config.yaml
n_layer: 15
d_model: 192
n_head: 6
n_kv_head: 6
head_dim: 32
d_mlp: 768
vocab_size: 7788
activation: "geglu"
norm: "rmsnorm"
norm_place: "pre"
norm_eps: 1e-05
positions: "rope"
rope_base: 16800.0
rope_fraction: 1.0
qk_norm: true
attn_scale: 0.258
bias: "all"
tie_embeddings: true
parallel_block: false
init: "normal"
init_std_qkv: 0.0449
init_std_o: 0.0449
init_std_up: 0.0449
init_std_down: 0.0
optimizer: "adam_variant"
lr: 0.00245
lr_mult_o: 0.96
lr_mult_up: 0.871
beta1: 0.9
beta2: 0.98
lr_head: 0.0112
warmup_steps: 204
schedule: "wsd"
decay_fraction: 0.923
decay_shape: "linear"
final_lr_fraction: 0.0
batch_tokens: [65536, 131072, 196608]
seq_len: 512
doc_mask: false
z_loss: 1e-05
train_tokens: 730400000
steps: 5685
dataset: "wikipedia_en"
MLP neurons of a small language model. Each row is named by its layer, matrix (down: output weights) and neuron, and shows model dimensions 32-159. Each number is 128 + 32 x the weight over its row's rms, rounded and kept within 0 to 255. Numbers have three digits each. A neuron's up and down rows have the sign that makes its largest values positive.
A block is one neuron, or neurons of one layer that tend to fire together. After each block is what it responds to, as a language model described it from the Wikipedia text at the highest values.

L8.down56:172054081169127161145103123136108085139125133105095091135128118083122109149144139105163091202129089156151080209163141097103151135165097092173090114121108082086106075090151085145165169163158108118178157130129157143103094193161207149142112130181153189180089085135134138136178084140083154118173182140114097103131113116136158103124116131141114091136150155100108073125163137101131121202167
L8.down471:045135118182149116153147146152107157108119116105088136186106106171132139210158145097106116164178122153161094088147118190122133156167150121154121123185151165072101119129149157149090147126068128110142165072141157049199103116121188056112128123147110102125122101152137172097123099097142154156137084079172064077130135066166138112176153149110096100126147092164131088089171133118095114055119
Adverb before passive participle

L8.down333:149140120170108204124134140102138144148057148097116053139128125118138137084162157113115138181120110105119139107114139133129179115204086097149171095123155136122150053167139111114163089127150139090071115060148129082146128118105134091090157088077152070099073118136062127038080191080138133182113049084115090099176163103142200114127160112112120136095142184078086104154148094177101151134170
L8.down712:167130080089149097134170166112092170133107135109143090127139129172102184125110139174123207117120155149129147130126087157113130174101108180159090108097164150128099077088122095157107142172110121099147115155139170114122118094153139222115092180135127138147130075090177105175078077097092129215157129101171148148118120149142177119124086132153150073152165054127052095106093085107045153114096
Passive participle after be

L9.down11:155060149098100101122101095108143121118124108194094095118124108101189160156153145203084041166123163071089099134159124189112133098136192091109108099144108128171073108083048124135139183146110100109133115155115100083105158081082194176159138099110125104107116182109071091110086096099098097178135125127125085173100113173170084111139069133143119103109180177150159139169146116072143115159120
L9.down144:147124113148119099086152160095151127143089106148147141141095058146098153161149152087082111092067064171077160096107130165124099115140106116112159152182124134126117173038136097101065108182093115184118115148116113095132123109105087111129142114126117093147077167103072154117133193080189114106119164134103097192120119172192133150098186136110163120091106162151184147130177127091125111104098
L9.down269:118115108160130151149086182131064138176042142119118128157074078089096126156102166127143130088152075177155158069115123154171156164101157189169148120116111124088185133195131103076133141203187091138173129133126193095149098157095181185104142121172096101106134153119106136162109067136166107114085127135129133119157126098080150133159163132086108109125083116160177144130116138146126174089144
L9.down291:187152117159120128117120186111141125135136083078172124108136129101162055073109099127201158137063162141128118117058107181132126165184115166129104175139110059155129157136146128172115121125116162107131135139134076092169131136057139175148112118138106111079077188119182140150069128060145123117155166139099124122153099123136187103090141090098122031169103127175123096080170107118117127163196
L9.down354:164103163154170177221114120124147115105179133148128128126139172150194181120106131129128106110066080171178169137147089125113136129099163098106121098129199148117078102192136106186085147109151107133119123086098103142131147107152062077078103168075149108147153126169142128103182151165136117192148114174158149149111166117113099101123124137107092146148120111126125174103128092158085092159108
L9.down437:171181088101157040106093111108064155134123144185172145168086135113138144144117127129145097102126119115123128111085115099196074129128161088075107141140163164122137104100095117091090132129123059165129128087150119117128130110116133183124114133151146115146123104172132060128122149159091184155120182145109154171124106082077192122073147110110099110141123082148136113169206138141108132119173
L9.down493:065183079085129112070128095148161177149085124081102107119125045189074055164136154091140115030116084140077171111140116136191109114093089133139080111130167125106102174128139189145140175166138146097168130127137187049143122136139130138129133146125154085128201112120107136113144113147160130098175163162150127119148128145138179177171163116145162115102158121127133197081131101105117137110115
L9.down528:102124167099129170077151092100124112172071179084040119105099057137149117196140145172180123119097176143151148129143146137187166109131129115130142109129137068138115077140193111175122145147138091082143141070164082137109129150170158112194097184178119131122103157182120113117140131083101119194105157112095091130110121179137112132167128148085145132139162074136146070151127200106130132116146
Adverbs after auxiliaries

L9.down15:051169135181159134129163117109113117086132108145117143119110120087074130130156123075129174105125117125132120146100095135175162107135087122090178148134120163122215228053097135092120094063128123147128080113123115157136116178139153150089130148162174136092119165139125193112124064103137103144143108096155151107091119130162172164187111205153141158057083156138102087165112124129145118132107
L9.down121:126188101121180156133147131136078100133103130133162106101131117100099177092152143126145152119191135099149119073128123185123118162128135178147084138117144065081122191169101096141147115111116103126185186132154096175112163142108147168141130149128159139107104138109150100194136076107139069099099159126133114087119188154132115118111124185153119139098111087087163079134121154155081138113085
L9.down157:129190147134126187137183164133113167123128147142108122128092070179050138180124143125085110084086088126092176151133110120107163091186115112100172103117178182113139149187103177120033046098135133108139094140138169123116139117115132075108147104091156137085157146194104131112097116091104114154045119143182177134144152143174060096179145107112132138132109147100170127110176136086128105169088
L9.down192:085123105138155076086151145103142107163110154105092061196137136131170092110141141158165139118132104134159130160081070149110134174126097153130078124163168115133131118124131080130151121113150139091131105113111103033123150154110149106089149074113074159160071156147198188092172078175076147074132114117176151121133086123143123072150186199141071139163082088108115125133095126127066147139181
L9.down321:120107058086152142103173125054117174139141098103163125130153149102126099103139068170160125120146100136149145137036089150141106102136128167130078115059128131104140171131117105085156160110104112085143153141106135111179172109149141135141129090098125153131096158139178081078110092172095158070138198097075114171093108128090159096103159181148157130152136112116076116117106123143119078148142
L9.down418:096130189155119181179114076164124113105083158157168113132135108088070163174127175116097115098103170142131122128136091115158124121141197120141148124161071168117140152108101181134109076162168110156120146145130135153140201117118144125158161125120157056147129187145106146122112130108119105155119123192195106091154167124198096098182107136081123107124082144084177102099119156071104156171130
L9.down687:133125097138188173132122184115080090142136126159179112150109078130126118102116153157111088115154112106171058111146079167139120107111073095151080147184104134098147122144107069119154131118037142144149146093100144140096086144081114132152113116125120156119179123115150147112183127095138101100131129141135159086130137156092253118144135175105106140114119159131106060114097141133088108202143
L9.down721:120120134138108167103061145087152124122164177130161125132131115160113148149111137116093168078117169157100136186112106108155142173108128109129171102159190122109144060114149094158135094121149137166096081110186134165101136163120103141145121087071105121143115169111131106136112093089106130172101157149116198128099161175040229103185103061154101126138124174180179135145198180098123090129136
Passive participles after be

L5.down27:103122135178095109124143163141173107126119089116126138118122150148126055156165120119138163154035087148173119142165109113139080128172071130127078098140109068116182117079140156167168143135113131125191130125116127116151131109106138152098103151118136108140153163094078139115111065131118133108122154142152169096127178145112121165080154136136072098147079112191034131168169093158111101129129
L5.down109:137111109191140152133139161133121146051112109094064103125080140155152132111121132121158114155149124117152084152136163106128154141153175133159138132167135149139106130111161094179144082149137229087115139125145193129149075140066171150067142117199108102144103073160097140125157110123146107125171145145100128097121084138133139162148144154088092112129072138180163105148147134132139109109158
L5.down158:140109063130132114130140116184105150160101088103117176111114098150071142146098136153163110152148104146158091118137120090078179096123124149075136105139102129162128157176141091121142114078150129105168130131050115162096156107101114092139132163156125142125116117096128133090172159136082132132115172138102156160149127099176145077157195098099134158170138132076255176117124126094074151123124
L5.down333:117096149147088109092152119142117145124088195068149141147120109169129162184158119136090099155144172130143082142112174135137182100087124109177108179114170135138145098099103100104151099128110128144162151106168084133096137075158183055167161136175121157127189166127106113104111093176044064178136128137108175159167120146155214151162082088153109147118179133141144106134205157164098129152172
Adverbs, mostly -ly